config.yaml
hidden_size: 256
vocab_size: 1244
qk_norm: false
attn_scale: 0.125
MLP neurons of a small language model. Each row is named by its layer, matrix (up: input weights) and neuron, and shows model dimensions 16-111. Each number is 128 + 32 x the weight over its row's rms, rounded and kept within 0 to 255. Numbers have three digits each.
Before each neuron's rows, "fires after" lists the tokens most often just before its 100 highest values on Wikipedia text that the model never trained on.

fires after: "L", "with", "Mar", "M", "m", "p"
L3.up963:119110168086052143104112120165180077130117149104159136128077152073136114107118165116163123156165123138092092090151168097091122190109156176097114152057128146165097157135181144125115109061056072135122133180064145118084199141125125127088093121159133106100182143106166063172089125157159103171

fires after: "C", "al", "le", "op", "ub", "el"
L7.up964:121119134126159102201137167098145170170098180048130148112165082147167186148153161150127163155051084121111158139101143119106158104153157102164121038108126123141121136128127131132137125140093102081097104140114106145108149136161152099133078150131153095135126085119174032159080167141086121123

fires after: "om", "u", "p", "res", "P", "ex"
L7.up270:183183160115075108142100151136091143079142111181128133177151140053167135181113137138118147099065157138112145126143127134123060097108116080155098179112102148114160087088135136141189104110125124100123143132147156163110128130144099161102150210131054086063148169135180094127141127100132129145

fires after: "a", "le", "h", "e", "ro", "o"
L6.up56:064091107121152060101152099071111138124104132101142173116125114169154133162133152169188079131108100148142028134173138160154132140075100182134138128121128148161170146169120117108156145137137113156106102159097200126153127087124121180153138094142165104083153112108145174173142124059099167139

fires after: "res", "m", "Res", "om", "vid", "Min"
L2.up587:168146177125116075159148151168134123115099108093100136107108160106163165151067161096114125104144159105133184103109106146159122141100115143099110127133171076104129179163085200186140090106106143078104157150156168134110058167160140135070095156143162132077086143143171112169102085068093098148

fires after: "v", "k", "Mon", "L", "S", "int"
L6.up543:135141112129089117144139101109121072105118091073077078128096112141085133141132167128080172166150103123169127097134162103120124174138174125157178159101107168094107172116133141092112191063142047122087066160144102151086130156098136138132133159070103143146148141084113119111087093097112092110

fires after: "E", "R", "O", "U", "D "
L8.up253:145065157127127091171114100133091148184168139143111126173171089120111085170100089139097152161158181144109094146099155188148087077147101133125139098121056113043107160145122121151128119105119137076107100165092154144160109123167131098135141091120102125131139159080103092132107103073171101142

fires after: "ed ", ") ", "h", "ash", "ch", "was "
L3.up924:110131104109113106140105158146136169101097157140120125122075136138120103137111123119182121108133147147165118103161070142171097091136147109133064102146162114119214147155130113100177132139221059153074117068116140157116139125145123078132105169101132158175159120172114156167167111127112139125

fires after: "s", "v", "p", "G", "S", "H"
L3.up580:180131131067131136121168126118087086101129074085137135107134099157177090142093096155133159186162032164144149190109226086111111189124160149129115145143147107052164122114121121094134132116119100120129050141156127140092090168098105125194132165199141063115131172156112125181091136173079143140

fires after: "c", "r", "M", "C", "R", "Gr"
L3.up446:113112100086150112150196142128162080044087134109135078105131176177167112079194159098126124086156075048128092116127132129176146133117158179097172153128019103111109148129164169153118157137158147136156140121106137109111108120154113176167114091126083152112119147135154096132143068119107120081

fires after: "Ch", "L", "ch", "a", ") "
L3.up733:137130140130124108144130116107153222111092193083179161185081082126122124160132099110183189176084066124121125091136087082145130174094134159134173111147183164174171157113141153123159150125167106092142108111122126081097130102141112108162131163144095135171107098112148153168163151145095168119

fires after: "L", "l", "ubl", "ill", "Al", "el"
L2.up316:143120099078099103116129146164153137137160198144126091125130132139145145138144091121101141135043146088182157136152117060115129150095097163130167056093100105111126095132094109135080141112133104159176198154117139103086156104052094142158116135147153089075109027119084127126134109145082095091

fires after: "L", "l"
L2.up306:130157163106103208149139103121105090118139117132183116065106221133151170131137097162147189131136163134081179110111108086071109163130095159065163104135165151146129110107107108091127150044130146146112167158147123118063188194147124166131092134139123134088188052167092131151149095115118072167

fires after: " ", "h", "a", "u", "W", ". "
L8.up594:100089078132113096150125202148083107112132138042142169142111105136100078084150055166179153088100072191169041090153031148142126096113086121134144098137145106159094067133116106166077115137136137170087042125140078110164121101118204136113091064146157157121135123096153142186144092127120132123

fires after: "l", "al", "Al", "el", "L"
L8.up21:154142128118118147122096167063096152137049118067112113092132134154181185194165124138136190161064106031145136179161135146136108132105091067120165186161138105115088129177167131102166120184090148075062127103117188121147131091073159094120097153136145109152064114130158126141081102129090133160

fires after: "w", "S", "W", "M", "H", "the "
L3.up169:135121173176077087136124141065148112151148128111094132135121136100085136151082105119134156146134093129138088100164186074177166132139105182135111131136135076131134133130119150126091093173110124098081115144137141097095113092103115139159140152164145089163082112082209107159164087163103079132

fires after: "H", "l", "t", "L", "fl"
L3.up808:128127115156115148168099131154109113117132145100131168075074154087114130123127076146073146127147174081101137187168094127124118156112091151122103173088097128122110047128160090142207085084112119076186053161092116099056133165100145159169131161105167132137132084179130153139177131149152101138

fires after: "an", "Mar", "el", "id", "al", "Al"
L6.up655:166121123121110105125118125060178122087127079079143099115136102180131134155097143140086113142125122066135126140116127141090133143109191134166183096171142124130139130148124171102119117123091112164087101178123141187121115140186153074167089192136113109139185081101125125175060110080104166127

fires after: "c", "sc", "C", "st", "gu", "St"
L6.up192:070172111147091118170112121117114108107076114178121136056142151109120135074163094097166132117192084128145149161108105146202136143127081118149153167064106111103085140175120174139115124071139136149162126113087103139110150135105171201155129104149137100111178132138190081085194080137112095104

fires after: "h", "um", "a", "e", "A"
L10.up251:124095149115131099138097139176090106125085099128107111208145123110090094115125110146104155133173127114101113167182069128104116093098087140104125121116132121165145138100138140107087113141186224122077129167142184093158084130094147126121176045161210072102160152150159102165153155127138125139

fires after: "U", "A", "u", "O", "i"
L10.up622:092080171128154110158148145119137073205063065116089128085177169065122135123109138132095096124183129146138111133104143163158175095165149131210139108195129142057098143160139116133128145156188080085112118096108123130177142055126106128168149140117112162132141126147167054128096149066115136140